config.yaml
num_attention_heads: 6
head_dim: 32
norm: "rmsnorm"
norm_eps: 1e-05
rope_theta: 100000.0
rope_fraction: 1.0
tie_word_embeddings: true
parallel_block: false
init: "uniform"
lr_mult_o: 0.748
warmup_steps: 200
final_lr_fraction: 0.0
train_tokens: 184200000
MLP neurons of a small language model. Each row is named by its layer, matrix (gate and up: input weights; down: output weights) and neuron, and shows model dimensions 48-111. Each number is 50 + 12 x the weight over its row's rms, rounded and kept within 0 to 99. A neuron's up and down rows have the sign that makes its largest values positive.
Before each neuron's rows, "fires after" lists the tokens most often just before its 100 highest values on Wikipedia text that the model never trained on; "fires before" lists the tokens most often just after its 100 highest values on Wikipedia text that the model never trained on.

fires after: "e", " (", " g", "-", " G"
fires before: "orn", "v", "it", "o", "ph"
L11.gate150:43 50 67 43 25 73 69 56 49 51 50 39 28 52 64 77 63 36 45 43 47 41 51 55 80 51 63 50 37 46 57 34 35 53 63 30 49 43 41 59 49 63 40 52 50 64 40 34 74 54 66 61 64 50 52 52 80 52 53 48 45 50 54 82
L11.up150:60 45 68 57 48 31 56 52 30 49 32 46 31 52 38 37 50 36 32 44 35 56 37 52 57 36 21 48 59 55 43 55 48 56 47 40 61 56 57 60 43 60 46 45 50 68 66 42 41 56 62 79 60 52 51 24 39 59 48 48 56 59 45 59
L11.down150:69 43 51 64 50 68 42 34 63 47 30 56 30 51 58 36 43 49 57 63 49 72 69 64 37 49 20 62 32 51 36 58 56 66 45 46 63 55 51 36 47 43 61 57 59 67 59 49 57 53 82 50 36 46 60 48 63 51 49 66 46 56 38 64

fires after: "|", " in", "-", "ember", " In"
fires before: "2", "7", "8", "5", "3", "4"
L6.gate188:46 56 35 66 57 37 38 68 55 47 63 57 42 30 67 32 46 38 66 43 48 50 56 47 59 54 78 44 67 64 40 56 55 60 74 59 47 49 52 44 56 48 60 54 38 39 62 52 61 53 46 51 47 66 41 20 45 55 49 61 39 21 28 49
L6.up188:54 39 36 32 54 58 37 61 39 63 34 67 39 66 55 47 47 49 73 50 52 39 54 40 56 45 61 47 46 59 47 50 62 36 74 51 36 45 73 36 79 44 56 24 49 56 37 79 53 53 70 77 40 39 54 51 61 44 57 44 46 45 30 62
L6.down188:52 55 44 44 63 45 46 71 28 42 43 53 34 34 51 53 74 50 63 54 42 75 50 30 42 34 64 26 46 52 47 69 36 61 66 51 51 38 39 67 61 48 58 54 45 39 51 42 51 43 42 45 68 56 60 59 60 33 39 61 50 64 28 56

fires after: " re", " the", " R"
fires before: "ain", "ov", "pt", "in", "iv", "em"
L12.gate465:66 54 55 51 46 43 36 60 28 48 40 55 48 65 45 38 66 48 66 41 40 62 41 41 60 48 71 64 54 36 43 48 59 69 65 53 65 44 54 31 45 49 40 37 32 62 53 52 67 48 57 59 55 49 32 65 77 54 46 39 57 61 55 52
L12.up465:37 62 22 41 71 50 60 59 59 45 49 36 46 68 65 43 42 61 57 31 56 63 48 33 70 52 55 76 58 37 55 32 49 69 54 43 67 33 43 80 37 59 51 36 51 69 29 52 50 53 64 59 39 68 38 33 50 63 53 55 37 46 52 39
L12.down465:45 75 57 63 32 42 56 48 49 40 28 61 33 65 31 48 52 54 66 63 49 35 68 40 48 64 55 27 71 50 32 35 72 69 67 35 54 61 54 34 62 56 68 70 52 59 47 39 58 47 36 69 44 37 46 59 53 55 61 48 43 36 47 45

fires after: " (", "-", " \"", "/"
fires before: "orn", "he", "ith", "it", "od"
L6.gate404:62 77 55 46 27 45 47 63 64 56 46 55 48 37 52 39 49 46 54 72 53 55 35 62 82 28 48 55 34 47 64 42 41 41 41 35 48 35 44 56 77 76 37 45 50 53 47 54 59 40 34 35 49 35 61 53 66 59 52 70 38 61 48 65
L6.up404:60 40 53 56 27 35 44 63 46 50 63 44 57 51 44 48 58 50 52 71 58 64 53 52 80 26 37 67 42 24 51 16 52 36 41 42 57 55 54 40 64 56 63 44 59 62 28 41 63 35 47 34 68 30 73 44 39 51 29 53 47 52 58 58
L6.down404:47 39 54 44 53 46 65 58 32 54 44 73 25 68 52 67 48 49 35 36 46 42 33 40 48 39 43 40 56 59 48 52 34 77 62 25 54 67 49 48 52 55 19 62 34 60 40 55 45 45 65 38 54 46 41 68 55 46 43 55 49 51 36 53

fires after: ",", "ary", "ly", "st"
fires before: "2", "6", "5", "4", "3", "ut"
L12.gate286:44 68 60 57 46 44 43 66 54 49 43 66 23 43 59 64 41 63 31 52 67 43 50 54 56 67 50 33 51 49 49 38 68 57 60 38 73 45 48 45 72 43 58 54 59 51 81 51 72 47 57 51 39 45 47 52 36 63 41 44 44 24 50 70
L12.up286:47 61 39 65 51 50 59 56 41 51 41 66 82 39 59 50 29 55 36 42 44 76 32 44 43 65 82 63 48 38 54 42 63 41 57 57 45 20 54 34 53 68 51 72 61 42 54 57 65 60 66 58 76 47 48 50 58 55 23 30 72 34 50 58
L12.down286:54 60 41 64 47 39 52 50 23 65 46 45 42 53 69 59 66 49 48 45 68 60 37 51 46 69 53 39 46 64 48 43 43 67 59 40 67 59 52 59 46 40 52 54 49 61 50 56 57 46 67 62 30 57 61 69 38 46 51 50 40 73 61 50

fires after: " s", " in", " S", " sp", "ec", " c"
fires before: "ies", "ial", "i", "t", "b"
L11.gate499:41 52 70 53 45 59 48 64 47 34 52 19 29 49 46 49 38 63 67 52 56 67 71 45 49 48 64 44 66 67 38 37 65 60 58 50 59 57 49 43 62 67 50 84 62 42 48 60 33 49 62 75 49 36 47 58 61 46 50 38 74 38 48 58
L11.up499:82 62 63 62 40 59 52 30 42 47 52 49 56 36 50 40 46 49 73 44 50 55 62 41 52 53 46 39 59 78 45 60 37 34 45 81 47 63 72 60 54 28 65 63 22 43 54 46 45 52 53 50 54 48 79 50 50 61 54 70 49 32 59 53
L11.down499:42 35 56 30 63 54 31 44 40 30 61 61 35 28 41 68 58 51 43 58 49 49 44 66 51 48 56 44 56 54 54 59 34 85 45 38 56 58 49 42 63 29 60 61 58 43 66 33 59 55 28 43 39 59 66 65 45 37 44 45 45 48 43 54

fires after: "r", "d", "t", "u", "ce", "est"
fires before: "ed", "t", "ition", "ing", "er", "al"
L12.gate163:53 36 51 45 58 30 41 58 67 44 54 46 48 49 61 20 56 60 54 46 48 55 45 51 43 45 51 62 48 65 38 66 45 78 59 59 64 49 59 39 52 49 55 67 45 40 47 50 65 49 37 54 52 57 56 59 56 54 53 46 63 70 53 25
L12.up163:55 64 47 57 35 42 50 41 44 51 39 72 70 48 58 38 47 50 35 57 50 41 51 45 77 34 49 25 31 60 44 37 33 59 60 72 48 56 54 70 41 43 64 55 80 41 51 34 63 48 59 55 52 39 50 57 48 55 28 50 61 53 34 68
L12.down163:32 46 44 40 51 22 64 52 55 37 64 44 64 36 57 62 49 45 51 41 48 68 61 61 56 43 34 61 45 49 58 45 18 62 55 61 60 45 76 39 45 52 42 56 47 59 55 47 39 39 49 33 58 45 50 58 18 30 48 66 48 58 55 56

fires after: " 1", " 2", " 0", "ec", " play"
fires before: "0", "1", "2", "ound", "ace"
L12.gate381:49 49 52 34 54 43 52 32 55 59 60 65 73 70 53 58 44 47 47 69 36 49 59 46 51 64 15 35 43 46 56 38 36 63 58 66 49 62 56 34 62 31 48 55 34 45 62 58 49 65 63 60 53 49 37 76 59 62 32 57 34 31 32 48
L12.up381:61 55 40 22 59 58 44 33 21 63 51 59 44 49 24 53 39 56 56 34 42 67 62 38 50 55 31 53 36 50 45 35 37 54 23 64 65 66 38 37 40 50 44 51 36 32 48 50 50 54 56 48 59 71 51 54 45 58 44 46 35 65 53 52
L12.down381:11 72 54 32 35 59 41 44 41 33 55 35 45 59 53 45 43 39 69 48 46 40 42 55 61 61 43 43 44 34 57 38 49 28 59 41 58 54 54 51 39 40 36 28 44 50 68 70 57 61 57 37 44 54 61 55 51 27 76 58 39 21 36 60

fires after: " D", " g", " c", "est", "r", " l"
fires before: "ision", "ing", "il", "es", "al", "ate"
L6.gate58:26 39 29 46 68 23 36 19 59 47 52 45 51 54 47 43 62 50 63 49 59 56 41 48 53 39 40 28 67 67 52 57 40 87 62 55 60 51 68 52 57 46 57 47 49 25 64 58 40 65 53 49 44 63 48 71 64 53 37 58 44 42 48 39
L6.up58:28 59 36 48 47 12 41 54 63 70 58 65 50 51 43 51 25 62 53 61 56 51 36 43 64 41 41 53 53 58 73 56 63 40 56 34 63 42 55 51 56 50 61 38 47 39 39 52 06 75 62 56 57 68 44 59 41 44 30 58 49 55 49 41
L6.down58:27 56 47 68 44 35 25 36 50 38 62 58 41 46 55 41 35 46 48 60 51 41 37 47 43 56 58 45 56 41 61 60 69 56 44 52 84 47 48 40 36 51 52 30 45 70 47 56 41 52 33 51 73 56 39 25 31 47 38 42 60 60 53 44

fires after: " t", " and", " a", " R", " T"
fires before: "ult", "ear", "at", "in", "ul", "p"
L7.gate283:68 44 45 48 60 73 47 33 43 56 47 53 43 59 48 35 49 54 45 14 59 37 54 69 49 59 46 70 51 73 63 41 50 45 65 62 69 31 40 53 38 52 55 74 42 32 62 38 60 54 51 57 35 54 46 62 52 41 30 40 56 46 54 57
L7.up283:76 60 59 41 56 30 50 57 38 70 43 54 50 62 59 47 65 65 51 57 65 39 32 66 51 61 65 69 32 54 35 62 58 22 32 35 53 53 46 54 53 65 38 72 46 56 38 56 53 62 46 51 55 53 36 34 54 51 59 58 62 46 63 57
L7.down283:52 55 53 59 62 61 40 57 81 44 44 49 47 46 48 39 49 56 46 36 38 59 35 29 33 79 29 37 53 50 47 43 22 24 43 43 57 39 70 45 31 49 25 46 38 60 55 31 42 71 67 61 66 44 41 58 60 63 42 83 67 44 58 57

fires after: "oll", "u", " b", "l", " l"
fires before: "ing", "we", "ings", "er", "ed"
L7.gate468:47 58 62 41 77 61 73 49 60 60 34 60 62 44 61 36 55 60 76 55 55 33 50 50 29 47 63 66 42 79 64 53 46 61 73 57 19 56 46 25 53 54 50 62 59 57 27 39 52 18 43 39 51 48 22 48 55 61 60 53 55 43 60 26
L7.up468:84 55 54 39 18 59 67 43 48 36 58 51 43 48 61 47 48 33 43 32 58 70 64 45 53 47 33 37 49 39 61 36 58 48 45 53 68 48 48 71 59 43 44 50 45 45 54 36 55 60 53 27 73 52 57 64 46 41 33 52 22 43 56 35
L7.down468:64 48 47 40 42 49 60 53 49 48 42 59 50 51 42 44 54 39 56 40 34 58 34 73 29 32 55 44 45 46 65 44 51 25 48 38 52 43 37 54 56 45 39 64 59 41 44 32 75 41 48 47 57 52 61 34 68 27 44 47 55 85 45 47

fires after: " re", " c", " d", " C", "c", "C"
fires before: "id", "ision", "b", "ov", "om", "ain"
L9.gate356:60 70 42 49 62 53 39 50 40 45 47 35 52 44 49 50 71 56 80 52 57 30 61 22 46 43 84 39 61 40 46 54 53 59 33 53 43 37 61 58 71 65 61 49 71 63 44 45 45 68 48 59 53 54 37 43 54 61 32 42 53 53 29 29
L9.up356:24 78 44 66 63 41 67 29 52 50 52 35 48 62 59 34 56 44 56 37 48 52 48 31 56 43 54 39 51 55 59 62 51 47 56 73 35 61 49 60 47 43 54 47 42 69 44 53 56 51 41 54 63 38 32 47 44 50 50 57 43 61 50 46
L9.down356:46 53 35 49 54 48 64 35 59 51 63 33 41 51 74 47 78 46 55 43 73 60 29 48 50 62 68 46 61 54 30 50 65 53 48 45 43 52 68 54 31 32 39 34 58 55 37 45 28 56 49 66 32 49 65 55 36 68 52 50 49 59 48 43

fires after: " st", " 2", "le", " ro", " 0"
fires before: "k", "0", "1", "ent", "3"
L11.gate23:56 73 49 55 51 46 65 37 51 51 53 64 54 69 37 49 51 58 66 67 47 56 82 36 35 54 35 43 50 61 45 49 45 43 63 30 56 41 68 49 77 61 57 46 38 46 64 43 45 54 81 48 71 54 51 64 50 66 60 42 30 60 53 40
L11.up23:68 56 34 37 44 52 68 55 62 54 69 43 38 69 30 24 63 46 55 62 59 56 38 34 83 46 48 46 39 50 50 43 46 45 70 35 35 63 70 24 53 37 49 44 29 49 67 47 54 42 51 59 35 78 37 53 43 60 65 55 50 37 58 42
L11.down23:55 51 41 24 38 41 81 48 65 52 49 42 38 53 50 52 56 36 56 56 83 45 39 45 52 67 48 61 60 43 45 69 40 19 47 73 69 51 52 78 42 35 36 21 51 39 49 38 56 58 58 49 53 56 54 43 55 34 44 46 31 20 52 52